Weights of a small transformer language model.
Size: 23 layers, width 256, 2 heads of 128, MLP 512 SwiGLU, vocabulary 2048, 16.1M parameters.
Architecture: RMSNorm before each block, no biases in attention or MLP, untied embeddings.
Training: a variant of Adam for these matrices, 256M tokens, 7816 steps.
MLP neurons of a small language model. Each row is named by its layer, matrix (gate and up: input weights) and neuron, and shows model dimensions 0-255. Each number is 128 + 32 x the weight over its row's rms, rounded and kept within 0 to 255. Numbers have three digits each. A neuron's up and down rows have the sign that makes its largest values positive.
After each neuron's rows, "fires on" lists the tokens most often at its 100 highest values on Wikipedia text that the model never trained on.

L10.gate472:101130190090138144074154170164167129071148154170105115106074147146123129116188156166115091079126181096140120144141127138162079190136143113103179084110133123123166181132069078122173133154167086076104115148122132086161117139137129079134181128113112100148149126134136088090153156111151096153123124133141115144134080105112129148160120071203177125125183140152152147104145212158110142092130113131188199121078139056112132174094157216074104126152154172176105127118115098124123175086147109139127139218115096124088121115159140134155090128113124085066138101170160114128136083045132145129136159090111180130180157152069123107142121154127095110119060118100123176159198121147081095112149128092119136072112117166136162094121159163067130100124096144090121148124160092147138141112176179
L10.up472:180074144156102138122101121163115116141116157193106097125139122121106124116192158154069147124137090095153147129150109182155062110144140100159150099114106118120157129131103123089143129134120156127069084174056133132110114133125076165105075130087145130177173080132101139159128132131056140167086165160112144136109125104149087171115134120181130137146121185099105157143109166149057141099160094146094140112120105090085135111163114145088099200124077115140117166081179151079137175091123157106125112141082104112046118092169089125178161071091078142054101101123180125110187110133174123101093132160079123129131132182142131090178163223095123141185138058160108161139170132074074087094106130120062112109118124103135152082162113122159136125134151118143183109147199185151141137124112160
fires on: ")", "==", "us", "\n", "va"

L7.gate344:121094085079093121079103119160098101129110083160110187130153104087112141175165116087137123082078187170188134125166119121111107084103118135108185137126125125126152195101105111162121148109103119051199122185180139109175141124099158165161098098140133132106063155163115136095096103073127133153101109097119116137170133103096146117129173138154208083079157070164158150164122089139149128145082180114135138096143109133145119138181098161112102146189103194144117177091101150122104182149105144150079173118070100143084154121115130113103045147163148135089139110131126110150132086181061165176130104125121147093131122157211126135148124124092167132124061099084078139149116164150131163125113104124131095176164146151130073053102126188125123146044153134131142107105076126108168090107149141
L7.up344:091131150175143108154149122156117194069099180089092138144121174150149141190088101119155140144155171124121091126096185121131154106119177142104110108184121166119089147145162116125078144144146195094155207124106155174148064125071151118143106164144138147116151095154102132111190165131155157134114078076172114135161102159148174131157074149116079148118136078140144090147090106164139138106078109096094131050143092166175114143142096032163065092125128161118151102090089155104130101111175124116108144111134107136100113119075109134123148085045093158183094129101083110180050151132123145122156184117097118174152092111145125157145156136095060097148120156156099076120122154083130098223110140134218114105139150155149109135119073125136153142108169139133112093090128134124156102102090127
fires on: " a", " an", " w", " no", " h", " every"

L9.gate194:104131133096094127149096141213085099159123181133159133145104142116140142125130139070160145126165144117137132099083176119214167115156189102134040138127137114109115160100179111086103129136124171115155142165098158144164162092136063171161145146112110067152133178182094132125129157137147090175133077117146107148122107102138096141115143121212144130124141185155117151165140127121109149100113125169134093147183145147160175155154160101088048110056087155115091089159126100114155216150112186157157147156115150134113131099121123157093149098179104126065184127158095090161089090138087077105114135126160130141107092194129082098119151114146132154096122125148146139107155097162104120147078166124193143111126146181064155095118177103165139145087134041159153102161063130188116125104170156
L9.up194:047186109062110105052165172131084103116105110170118171109131143083149131144096141187160184095139118122132049152141113058090121110161151066085140131154126133168123161116074129111139121156138154093108168204101094172207082166115164158104175138085081158120090076101127142082133121113145118081136130097140054109158154142177138185116112136136128129102135166102118102076183131125171104164111097137076149148099088077087098133146085109090133108120080082202111122094080173159089101148142150122091119160108117105138171185077119157173166100125188055155100096133122088123090073109134103153123136103118075123133124135086105156120092162114099129146050138151128113093144115117132085100158153126111159091150164147146122174125139119129123129120097150125185172146169096114138127146153109
fires on: " mo", " can", " will", " would", " could"

L11.gate186:160165148159114141162128138083090146120132150087183138089177116107107100133157093071131145155108115124189157149142131143104177121177198137144147135161062128165078129153135119167100123130172124125136125143090151103164157107109123098150083121149115125116061125114096159071098119158123097146160146127148091149117072188115102165146132165170114149085103101129115092142143151129116167121153102115155197171081136089084139160146139072069109100071115094056149132155122136084137132147074164099125118146090158138073136080150126131200174125116077163179148073198066117117128172119098080156145137138115094104174105176102090130129104139171055152171096114192174042159153129084198115194100117109135107184101151128075118119140164122135113148149071085176142153109092123150137116089155161
L11.up186:146154106096128124224179147108111087126127119150081174150094123057130169128157163168096155187102173124144151175109069109143158120164167128165113103174150176191123111118109198065065118137098138121173137159107125145148106168171132121116115121090098139089101103183103074130121134089121130179165100140175158128188155152156131119155086117119130149114084161128104167153188127135157156133157104138157125134126175149115097180144095167131185085157161094135160118128188112193101079070071134095125131120139094100185147140106132130170171174107116183129148117142099086145097118121114120153130132164122068112215119103144116134045094147153125126120077106186131112158104111131101109117129166140153126202040143129174151114123143038128124174149116139144113096143108111094130164175172129
fires on: "ab", " can", " would", "b", "ha"

L13.gate498:172136124183124136093169097086057088089077176145161111177148121169141088174147085148090122119098093124144135136101166084142033096131165066116161141112071125068098140128114116160126151153120208101178095120144170130136151146107154068187126154128101159141112156059095130162117124167083121110123128119096156168162117184159115111107062130101165109159094059158095138137121080113106152203146146129113124156106155134132117136122115101103137177085122165112140086149122075153100106075083164165058131072141069111155145105134114126164119105117114113141146118127102146132122118154177165189094095206127048084171133117125117127092149100112131142149180141136138157141123156077168104104068086102096108117119189139105121141142133132103128097107104094145110119094127023146090105160087157
L13.up498:149097119168117139112080173145182118125089122167070141159097151128087113103165189156066112132096104121132112065120146115137162179088155033191126188097160137142147122118120102184100132103097137193135084051126132111134097133157100110166163157128153093143087137162155124151084187169157129100106109116099125149141164108117190118170150119074145091145154174134078156155126081100118130178174089129079133052117088154106121149109117145106114247094124121105148181098123152096184137102183097103110146075064111138190152108124175118163125127130099100097133120120192103115144119080115129127189135108154150177153176162114098183169131111156165125136124135104150136092086113107151117112105157167093147127140104159134128115118116132184068154065157061129149123146108123145163136175146154
fires on: "er", " J", "u", " of", "w", " at"

L8.gate318:100159175157127166072108133170081139167133130160157174128026131054185134114139138141167094094102117085163145156136158087131135074160111161090109133166144110131128147159062136129083103128075180126130084141129113130110145104117061134081143129175137143155158184188111179133156133080112115167117172128183102174157131113126157156158117119192106071037115125165090144142158163144150135159069112164081137123106152131153144128115156118140148124121125146120119091105077103111139167111091111147162064112108219148131072152139106093197097129098095116118143102134129091134099149088153167100111072149164176082145110108118109105194176136078116109078132121131123052105169082163146090163133122160130125098084130120134071095164123168082143093102070147142156117129168166159179133111095144
L8.up318:165135151127146104124112126172137135159067129149158141137048151067152149170146166111104181127089156112128141114118203103126147130145184160144122132083164096049089094097102095137120138163123158112117118095104177144078116095109069161087079124141101144135166146154104131131179152124155106143145120164162065132186158076167153114104147122132078108124110178143111131053096170178160140152085144146026139103185126150171159102208183107115128112136136071157140096173146111188135179165068088118133075088113180167159095125122105176141138114070145089117097209142150110128064175135094147113121093100192211094101149149085149133144192097141109145094145095106114094124117096139156096159161129135136112138100121124129141152105081102102122134139117124109165119090128174150126147151161137
fires on: " a", " A", " record", "====", " Record", "ack"

L2.gate424:111171118116101163132179159180127097107136057230132151092136138151157141121122120160118120158084136145199101169134124117025161057107195107169134106130161093175200088155102085144131122144124085110155150110119193123141130129146161124150141132098132104057125126126088096083126165087122164094181072112079104100108096142142123116102157097161108137151215166201190174121032115066124118052153145139120135125085127113139106111199112095136093112180126156090089096130118147135165142126126083164103115106144139074129142111111103090103054160133138100097142149090125147149129101115110119091093112169119187126119150141116144094098146123123116103108159159139121122145142120119121120107104142125149167141039188130092196104133146140133100102122155124131100117158140102106113104174067152
L2.up424:151128088106128179121201101156135173088087108168123141130131168143137152080051120154180152090051138107154094121157125090125169150097133148104166100144134164163129102175162102161115128164100104151093137073067109160151146084126092184129108062119151115087079141145133070133146135072157117110084126143091113124127075139128135194124134154154082090130153162139178178106111086102199105100128185167134130114103105124091161163128125084135096136144064145089056091129115182191132111152128120156079130087154122070154113154181112121112085125112123126071111161079111156154136117103135131093192090154178154146147121083078134181148152082143134137120104145057093136158124115161116102171101150121046187113093146179113177112125181134148072109095151183141134142151133135089165124151087131
fires on: " State", " more", "95", "int", " Center", " America"

L11.gate250:171153142166091098104184165104131145113077059146068097148080091059155119110158147116104083190111126081114067088145179092131140110131123138167183107147172165131129122175167102094117137142115167110123099174180092141097144174111158125110150159140138085134137125138156086086142116059162124097149152146057108139115069100110137105111176086113138075134141129154133108096181126137132096125115107139186154176118118168127163190090133200149080142133081134068103121087100157162165141138151150127147120168160101116081147133127051094095108132081163150097102095137155178153101057061095101146112124093117106200191116150113130086107200136103134145160158106146070129133166113133113103143174115129123154133110066136044082140104095124144128136144082090075132133130064132116096125093137131
L11.up250:171136112147110050131221182147136107132079161133072073098092088086113154076080113122156085161132071146149122107141117113079116122136144093158172119199150144143103112145146101094141147128137094081089132066081159121074169149152072168143168154148085110100129148138070155160107105126094205115125175141117084135155114130103144141117102117113113141138125152119086170196160115131114107126179142061167151147124185098116143153104170114131058177144141152088132087103130211131102152128135166151112146130146127152115169120154095127078128111114087126146111128105189167148097170158102135132104192149173186155165117102142172115146073148072158155125110122105090148044147088156130193171116148159178142132177143081099139119145107182103136143104163113127110106158137122062082080104101155
fires on: "ation", "o", "al", "I"

L10.gate465:150177100205126125170133122127122145156081110082051084135109081159125097079107120138132141129100157069119128073091119135134126177080147121152140136124171099184150144142095086074102083068138171092107148129078185160214146127154119108183087100148098153138169096145141113100162123221094065114119077186104150105139155157075126159141064154098127128143124130138085099120112125124107114147158159120119140107122116119114133106157111133111174172155112122107116212125179118157122156133129105136049144104137134145179120138143120118124126124120101090167080158162159140070105091095178150103117091132128134158134140114125080115124100063144139172193174111098101104169059141112167105160097118134104129205137089134082103130170170099184138140115142103176097151110073122165145112199054100
L10.up465:176137105135056119208153157095177140119101110059093141222140100130091132060104121207104120164062118089127142112100131106081100157118150146162105147113137105146153146150069222140059132094065121165137087111158116097159096160097112156165137105141152124128112144098136133083081154157126184161087188121142104144156155082128139155179049115102186171130134137165099137144129152118182090164174161056113142140078105147196153083135139105117071133117102100127151129155122098118090100129173116106136180087178100155150084110129131168092171067159140147120106141137161119140103126129174111112133106120190101181127111133117099106098127128144121133176149141145088102136099154096189119160109160189110145105137167117135118159176132121183140170126130126123117053122155129169085135144090107
fires on: "er", "–19", "w", "n", "re", "th"

L5.gate437:170176177122142133090166084135169167110172140158165115122134101130164119137101154197189110125137132105100144123105163135116147181068188143128122137112132143207056094167101088207184123171094141155088094145107121104152116209146106163128095086129145135135102184113111122095078111108129137129167136119134142169172090153144125107131177170111093111149160111133103162126103151136129113070159086160106172145153123056158197144102090109102083136110209119148095124195153108074093172107179113073136096196114093128101144113147133080066196118152106123107141085135158116103172164090175117117134100113173146126118162160115148167121196109112093089134115113130088070128172115145160117119137122138073091117095111156141145161126179149161189103069158084095093140117141154161160133147149159
L5.up437:138085137132105174103102138126124120169113136108107129140115152134116162123175126130096115147100067107162089119089083101130130169181119120110152154094130109143125096195077109074106153125072110104122145117105106132070147194116108085105124150127149165145166144100119090147089133144062125103091172180116119172144195048100167153129098156157141146092137142148104102163145130151149161165099124121102129131133107143183143195178097078128069160061115106134114134068124141153117171130083155155135177135108107112107178141186119094091083126179098095077070167123172111149163131173131162144136090131169121085091148097176130106176132158042142206113140088101143073064141090108122103118168128104129156107135173129221116142209118090121121131163114185112166109124076153094123099185079132
fires on: "===", "==", "===="

L12.gate277:169106132105048132142096103157110149138089069126202130136102149138156133210181120104169183170102080092149153152133172147099146138132097117145178163166062114154104150165147102143026121112167170156145112178161149115167131091157107113188088109106099144116103140141159153127122148148111138134113110118132124105130130140094119164061132107096123141146099127106117147122102092109118156145136065091082107144090153154219146142091154056105123136170157140107111153161158102116182094113080171133181150163149102092045119177113105077127141063122093176128102161137109131126079156175143130135101113056140163154104169126170133135113133106094113130137145163100119130172102067112097088125097223149156125127155208115149107085135111124115193155134151140081114078177115140189138123112102139
L12.up277:119136145082096217136084128084105136131171105134141084171113034122155134124103127125163154105108193193177140132156152114078103068119151159137048087108084118109042129131152124125105109090105086134202117153115090164124137182132130157115168127125113159117114123120123115126100114139120119140141085130132130121087103159104129125153089198123142154092183134157145118140099145182080176167094181070121140149157116134069142159152125155174126154141116141193151152112113136138144098059127154114144189088136163124158105097102193143187149123110141160118197152226097152149114135119124093139113130085206039097092138147062100099134148134119133078133120158062106154131138126110129145150187142126159085131096105144077110116135143098140153103107131158106125067084100159171095125107154093
fires on: "ed", "s", "b", "T", "ri", "ing"

L5.gate27:133126127122128113080154143085133161084170113178125155079090214089174182164125132220119094113066106164119120124105097138131134147104108102126155176138101089158119190112121178128139147121094117108068154157101127073162134092202072161133120114093128099135157153104132141087188012152131158134153119160123106127109122104084142131109134110096138082089155177126103171126126098107135122171103165123118115116126154066132129113098138106126133115115160208149130088169117096180123097112132096116178090137059158140113075159110094161098090142127149074102151156166100110073137202107135168107122108114152182093210137187138160127101107104118182087127161087151116163068135086129131115085079155105087136095096143134172155099130156148151107126105111093066105096132135111117130050112170132
L5.up27:058145175135124101100076105100159090177159179088135125094112132118134147154121071068111154148111166094157091111090120103106110188151147139151118164069126110138073123168099088217070162095114111112135105146116131149116113118190193180162110184174126141121149126095089130114211137201079071117121142151155109120150120107097095151037135135137115123116133121140123161103128172088049123196085096113074118138152107158092104145168090123125156177147099123143157128068162126085111176091107082151067135158094088171092142095147106152222128090150103125118125109130171101118097137147164121101146113112097135113106126139088140143132182100075122188107139092162105088131175113152094077165154147096097117108145109092174141160177144072153086127144085154126134141135139177140119118146136159
fires on: "==", "===="

L2.gate393:133119166099070164150174137139155149088143075114080112194112131122135145075119134178132144117111131109061158096141101144139189135153178093125074132117135094179172153134122090155095115125113061151086082137102112135155100078129098126180061130095116161125073073133072085098157070088073143123050051192088085134096156156132094189093117155139137085143148142136094115083159079117114146159114160148132160146158077080101092149114089113130143155121115143118151117128150089134159098161152151073119122085168148164116125137106139086119128085117100220132107101082163172126139084094150144122152156133128161079117157150124141101086125061156115121197091149130111135139143177122132094176142086177179096129074150148118107110141156126076098105070138161132103129142182176112104096112188165
L2.up393:162159144108136209134181150118206110064133122122109134142153177118148111113063127136147141170110125136145181120151114136129180154102120124166161069144102093102146142134126135158141162053083121150151134095085091089084141108104193125128164161086135142118132105148124063143132080131159142069145127141132088174091158132150109142106117171155107127164199151140128113086152166155159151149116134061142131138150118105084127132176110059168057097139070122109100103107131124135167155192117146128177061144096146135114060136156109156174105054184134119155149118139125168097097120099156146169131126161098143082075162097159168115137135104145136160196168130054071154127125155105145106114179107114118084129168156168098142131124175167124111157110122217173061116125154161133180079107124184
fires on: "li", " State", " Ko"

L7.gate32:073073166112134160078110180125124175109098111073179118155127147118112092103172115094170089100129170048138065117117154148111116146117114129078162167190053093147129126153076122106192139121153112080115131154145136117133085133059133147172132177109155082128101115185121204124110098141116139158164106101187078125151171123163152128149117132144190091079136067086140134179142163152150127140104144162172127155107100161109119189084131110054129090135113140136114104069123131150104154142188135132121116079172152136117098158080141125168090126098170157085144100137117143119073094162145128103153135114064116086122106146170152118188109063082078125165099107116084154068169084139106117164076105157098104061100130140138080082128131164085123129109106053127177146154115123115118100119101122
L7.up32:105088174142129120082162126102165201129114136127135065157149137149065080125130090104086128138104155129178093108106149172105116162119079107136154154192084070065121125165131089130206050101112060120095159165086120108084108110062105165146179190140145145134126094130122119144132083128117125154118090140164093100156176155158085145163105136151140131103125070125115099121111128122162148119148124156150118134141082139110144112165140145103123127101099109122151117078099124127080174178185112127178082122182169196132101121081126119163097131088174139117140096164151202098068094134120161128179100118059136135101070092112134122162108094110099116192127067089176143173119098129142119115155098136164127137051120141117119045087115104101120147171090048135191165127156139131095132127100143
fires on: "\n", ")"

L10.gate418:126088149112109175120163115114168145116113115171133121071138137154148100128172149117169164097145147134198149189108184126149162130132163121094127097118098109180160108154165150137191161185118066138113157150105107113164129132071182112146152116159114167195099133155138163091161118095181098122182178080137081138045081110065200139121086096142110096120175092129162148135149168114222197158087190132146134118126123174154131176111174083144129116132167117166144109140131121097192161111138134127097114174171103108114132111111151074080164136165149124154143113157163167148115081077075091139117119127147108119094131124136096144119152132169146139121144132100125134099132113157143146154103118093141054178210082139131112193088086157095148071128105091081118122154124107143150026120145125
L10.up418:188137136095112162112101133153062228100116113144163150121068100156108105153218163127144175148162140116146122108132135127102107102117063210120142120104176153163201171134105083084104109124108101080075089138083188131162040169123116127169126107097167141195085102102155123127131091177134124126136083174135114149097137190154145097092105097113084117127145166146168163158091150165156082117165101118092117119101107128092126157129158140133128154124114139116129133134149109079135147195114086154117192144112155157170044125125155079153164106109147137140159142142135129063094090128075104073144136109180151120099121084151135121135153151139167116166105093113118128140163102172146173097108164105101077094066075069134109083150083177134121085146136159130165150187126152125092094092120147
fires on: "al", "t", "er", "ing", "ol"

L5.gate1:115121142156135074134121084126117153114087074056087125135096192065121120137061146088114092122100138107125108083190135088102193183121152168142147168093169130143161177141143137095086154099119203164138099143118105086169153095121147090112175129120150121111142117117105153113039121159166117099096123134069165146138120199177125140135066181102147138189105110097089104103128029161169131116151103172194112137160109160116185097129122076107154117103079182108163125152109107147108066170155100079185138073179060090149154128144120113081071153124119122127134120106163149141168143112135121130136136141106118123122129086134117121113140154054098137131158107118066141131078114134125105176103092103161129069151117143109119156171185122118165159119099148101156063168135183142097098116132151
L5.up1:083121097152118142111144149119117143119145107131110187137125106160123114124122163146102158193064119169144204160133047135145099121092062148107110127149132186123139126107113101110151112134152137157154147104124141099149142095090134114099061091099178178135091148096152127148022182140160133175134170130057129125137109144133106082171098093110139106138128108151110089131174120083154096126138118117095174142164162151177131102120114154087132083101107145175067163124121095079142114142137098109160124142211077172035123061095109161143145179150105113108149057104147088122086085135163105170172074140082158162135143161116130064146072100148168145103175125108111069116093096158125097120148145085157115079165192166143113138139088065123133116159131184129154067129147156123103113109096076
fires on: "point", " New", "ji", "==", " based", "gi"

L16.gate193:135128140072122168152089171130079092161139137117093106100120123152130096207149066164110056115179097129136171116141107149147188120183198121110136161122113171096193126170124076134146140178137162123125113132126152110157150082124107129156102111124167136165057154138104115213091138162078123104163139152148174162105097157177175099211094147159106170185170164108160119132135145110141168151116109115119102140144093087113128170142112092115146130094155138088142157085145151065145157132086145154037080095075086110086153155088125096118158139090125148127130082090127121131100156105194107191115124136177124112123189152138064112088123093137123128159112139207067106097150119199153124108147125144141159151190110196110140122143160137119068146104125115105154142116094130183161110146171125
L16.up193:157162127127120121084121151166121091108139196140160129118104154138156169102097180123169113149128165110118143167166136135181133132094063157039130128154157149080172161133150138111092140067084165140091125114162153116158170107097130038116133186167147142129129117118081164147097130112158158170113212107131184111182136093175111179140125099159152176122118132168166105104147090103170125068161080147163140064135145095159134140109087133167049199131142083098166088098099146132157063138149106108116089185107143139102144128136093126098166102103132164082078148188148147113119114154180137161158087123197191154110109121127124128135106120141106184122139108146145112143129134148063119056102135175108082136116074114205062096138149168109168145115123127095109087143089118109136126091161094
fires on: "y", "k", "th", "ut", "le", "low"

L19.gate441:114067135111126107062136144113117135154149116140090068104129159103166078129167133153138115063125138117188135126103086174147094131164111132137104103126088164133130147182117173040071108140123108112062084194088174094200043165142105150099099100158127093113121165109114069133155123120114079083181153133090120122128164102160111117142077099114128091096154167120121217131136132118145140076121181167130125152149117129183063181147142119096091163135103126130125104194137147132194152082108128096122143117084158104128183127098118160125109098086112111118129184141153082166116095132085123084159114080209121117177183127193157179127098102133134056157158086141121122136114066169127158118159176128139082124148089135180135142150165142087152125124098068143159150148154083119153139149145130
L19.up441:110103159158132131099121137120068157089126175139119147158066108168114132120102087122145146131085115097109062157122101093171093152110122144102121178102085152112127165086175098101088191104170137148128118120165081149177165118119179074100104096154138130102143148113145173153079120159104064094140104106165106184135127110119108134121158143090181136170147095142123121133165123115144049201080096196163096155075134101143096145068162107164103159150140075040105045100150131141131095127077144140084133109123096104107120174079095115082121135157183146147135161110117105112129151149130104088152127078140176190110147168102176202101107169145048163088169115170151165117153154153113133115166101072118098093184117110146149174129102144084154105154055126152130092151144095153134094096127098
fires on: " on", "ing", " in", " for", " where"

L10.gate373:150136149155112113125152100146185143109124183058134068129158145028160169157153065162154100131092143110123119141077128104147184159112105152133140177093076093132188165149140164205144184149164182148087075134143095071145107093098152180147100202185192114143199126116140163138139110175175117113138130074119114127102065148040149143092113144127137130131172089111089144135087117128207129183061160143130109104065137146100102129089131053157104126081096151120058115109124106112131151113145134152122116154181135127123176138118173081097191120116136189148132096119115130120134131079129109130117128100126081147117122148095134174087133137158072142085135136110140090170137102115098110145095145129121086050133093108136126155116124141144131127168119063109123131149124109163158085149169126
L10.up373:148131096144098139098050134158162103159138164129116085125114078085141154108164097142132124144114147086153158078122093101121186180091095135131106175090120092131152117160153111161068137110076176124072047098162100153109120111090124124157124161126159116152143142136052157141107160147095092113090154149121136161132065119098107174092195100158165135152162146128144180109140181117102159156114130096131119098150136171097131184111131165079127171066137172185128123105140113101162186098129149142154133129088131144163138116057195125159172148076168145100149144132169079087151145069142156027086127144127116132157122177113158143154133159083094098092112105138093085114134159129120120121095125093065144046073145110187177117195177161125132126130149128098172089108081159161147112139125190
fires on: "===", "\n", "==", "===="

L17.gate126:100171187128056100109114129107110134159192128184185143077143124118100056148149108129124111116106071121135115183153140155182143167153156145165114104126118084115161133085175155141185160188081181172126139156080118102153071093117135095170178108121053102106133128172200086094181136111081123133085202094145162153079104128119150144102105104157114107080120085130138140110110155083120102190130103120115112126102192076140120150119165087097115155128113183044105136123162135149163226140086157167159120134116194096111143073151109131143143143145179169176056134145122148131146080114118084157120150086200123135128139156154151102108168184158124138095160142146131146128117161120184113133103128156141122130135136104131095155123182115140125092134093081143141131119086091185142125118160178
L17.up126:176124064109111149143128176148186096089097127104136153104141084157167155134083165146114096170105088131153074089119181154131148125110116156126154175162108105160132151147086103148120096114124108172104105106088123145137130186182166112208189161139163134100106115125109174180096149135076096108117160092127107160130083190123151145166083088131107130140168129179126155126081143182092084144160090079138107137121153116116084143100178136101105168133169103078145112134152135182099059130078156153127162206082085097147144169164116106118209132127122116180108209154158150144076169114135111149113080123136076092146169128204084082104108140066123127148142116075120161116181085139121125092070104171133103121141159143104124161111118099101112143137158141198051107098141128112118065107146149
fires on: "ing", "ment", "ical", "al", "I"

L2.gate117:105133166155158120122135071151168204091125124169095119168103128188095149148067130136172085137131165126073165130126155168117142108139148126164181187114156152172152121117083119171186112053129159120162166129092115129114129119137146121158096134099183161107146170172153111240119121077162182138135119122097144177115120076093141113111148084073173138109117111147101119125164132129118136174033058140100155152080070118106142064081128113077174114130152136174122104120115106149153161196095113127155121118150135160164134142178134140113100102142116125154091109175157150113084051138117119117096072083113149150136065114124123103127148106126131181146177127095157107142097145087098160190171141114136141142057137116165124100156043123125170128174101153145089133116174090122174135179155111
L2.up117:141095091081155086147134112136148142199162122133142115111128112164162184109146106159128115124219189161138132089089114124100108195167144182114125137194117179135157133156155089188119134104126158104178102177094134130214147150096132082125108093160088129097097144088127102166119127118177131130098145154102178161118083137030140138215119130077135144099173126182121123093127085134096149093082169143115119131058115178155137111092132116081147160113081149168047122075167102074097136172148117092130126103133093133096077110129164092117139108141175086119123147107142146111095140150131075124105140096109102159148122144156164098107144110113156111166092119090094079115072181099176138146189145143088107172111125166075121165124128086136108174149121156165081166151202087122141094131150116
fires on: " State", " City", " District", "ville", " Center", " To"

L15.gate179:129112152114098122133092137072148154146128157162108133073175103110188104199130122061094090080150110089147127171186077121152215124148151123108136071185155102122201164120165124127097159143119050119122095151105145146096137096122111128102110165132078155116089148156136110161137134065127094131173146069177112117142083142105201180150146105135095119122205143178135176135098112157129124085119124145167154158171115117069129124091110104135146145143104145158152137149123121107120190094170161169124121164114063139140143127110187161129124147121110076123137166171061126058136161091151077154082117120125155112110154191135119085128184092075132155136097092159094137116113121168086165133086119094126138086165138148134140076161175207135130104160088151151177162153142148164165181110133193
L15.up179:168194140091137157085119163083102119074054114117161102143073171160148112124143124113178132166129133145130085123101161166141163082151098156120073149148104107161063184097123118206062115148085070154116154117139088081119159128161118162184106154123071116079080165172175074175156108085086148128132161128133150137125135108171155132111083128099174102141122136169140115080111090142156095105129066116184153130089127122129104100131117156068150160113141153092148094137141114184163166150172136145107143102122139171081191096137141133172111136112115160127097195120089059152106110136114148139101083082098146167158116103053123132114087125169161159122122145111117118120129142158133153150086191172086133102150091036183129134149174162098131187130106113142120091190106140155118088134056136
fires on: "th", "le", "lu", "om", "qui", "ver"

L7.gate96:051103172113094195042143122146143153133162111100196177102143199103169084077145163065157066133101201092137149163151164133149142134152096176109113155151106091098146129115140098158174156165119188130095140150053141103078115139054074161131109127084072082109141114162110156102199124166089120118132090146170095082117142186137095122105108167159110095102119096139089132157118121132100129079156122144171141181147216037119126195106185180162102133166155161103131142071135124091143111171141122102103183140132093144122156113116137122126085136123144148109145132131100106159117135122081109190186146104133129131121176127141144079109121137147042068148141082171121183121169129151127131107127089134121119137127089117106163128102145100136148120137098103146109119164135120109146143094102112
L7.up96:102143169088104177068178099112122141173112096125119087098142132135153075123169142111173121135118208111143191135159151152141129109176126184136129136148116098070107138088159106211097125109154162145203089140045157128072125085073086122109085112081100138146123119141123130165200166132116149158105135161108162086112103157157065127146136124124145168141108093116135168152180067131112111169137125106146085148146218116143098115140147136138143130134139156091130154090088131055147186186134115150101191098123169173091120134134102123176106139123135147130107147128127107102106165089146153200141094091116107166060134034143106064147137138156121080129146134166141137173110146093154135172159139109152156147235084106089145125133167102120125157163130116114089139139128077140087128096082149
fires on: "\n", "-", " under", "|", ")"

L20.gate211:188160149116132126110126160099080179163129151166100115114100125119155038111169141117134112157103118131125108183130147080095085096133126170148121150163142139095108082192150120152112149179103087087107090132113091183147142128091142121127116084158125113085140092081175097136167191128133072135168102115100123169114155117098104123150133149084097188158109082070088125152118158114140162105135175149103111085153173173192157169131093123092153128134126140082083141127164094146108178076154176199138163139072094145162073185103117095094060098175122128110114185162106064122137125085139152110150132095187182129137140131193153124161082112161122138130136066154159136130180151131114139151129069080098130133130144148066064080078091127130134107132120126087162028103104108124126167121087111
L20.up211:126158137106080087107109088113136177141130128151128156114143114126102098118081115093085131123129163078100125122099175101112147122130179126140122025202068117157169185142172086067146137114092102156187151069103130146135092126160092072154118090155142094145101138128170135152137121136107157095110104162057153135107074206071178157069136177119128150113119125152115138139124164110176109105098086166155122136185113162089152122147135152085125068179119101095192102159102107131108136098110172159125116122088109147116179179144102164090185142151101104140096134155108090164098161115068138093096153192135074099154163136111122158104118137138108095140050138144189123091152161150135152163167099140171160087129132190122196081160121121126129156101118143168134109110094224132130098190125128
fires on: "ad", "b", "–19", " Ad", "s"

L10.gate34:086083102168055103110098187142146153108117124091144112129146096092148121131129091091148101139193155134139107200116197067116111124151149109050165109141159122155121115155139094108103177136162103085125111094165117168107159109122139156105070133200134157129125146136014118164177138150095159086177177126098070196092091143120148153171121104174137104152140159134136197167146169113184164116078198177077093144137157136159140131079119164073101209130093114145101126121130124125104151128171176162128159141112117107143122177109141124107126124144097136089131144111141102156120098130144074112138155115122126110102127150099122107109147116167067075154090138146064119069129142196087102119075145112094080151096115112108079152151130149158045115107127106072144112110109183173155101122163132
L10.up34:109079137104159113174135134148086123099082128073109237155164093113101092115096141093089143129165164118146116113146151084162103171154093135124152070128140111118161092205178120114110144182063126137154097123120123132147125109150151121123101019151128105127180161144153133130146159138093168068092101159163143143079089061113107129143147189147111107105121158112123162104101114116129156129163148149116108151148105139143159094123136130119173154156128128102150095104171157184074067138145123172120182132141173146119052158128130138179127170143202104114054197174100112118078190118123091099089173119082162136161140100143139109148140100091071116166074100129111138110095156151083063090147161155114116142105122119074154208141110071111153142094122069088115106117135178124129127165151156
fires on: "round", "36", "b", "40", "34", "s"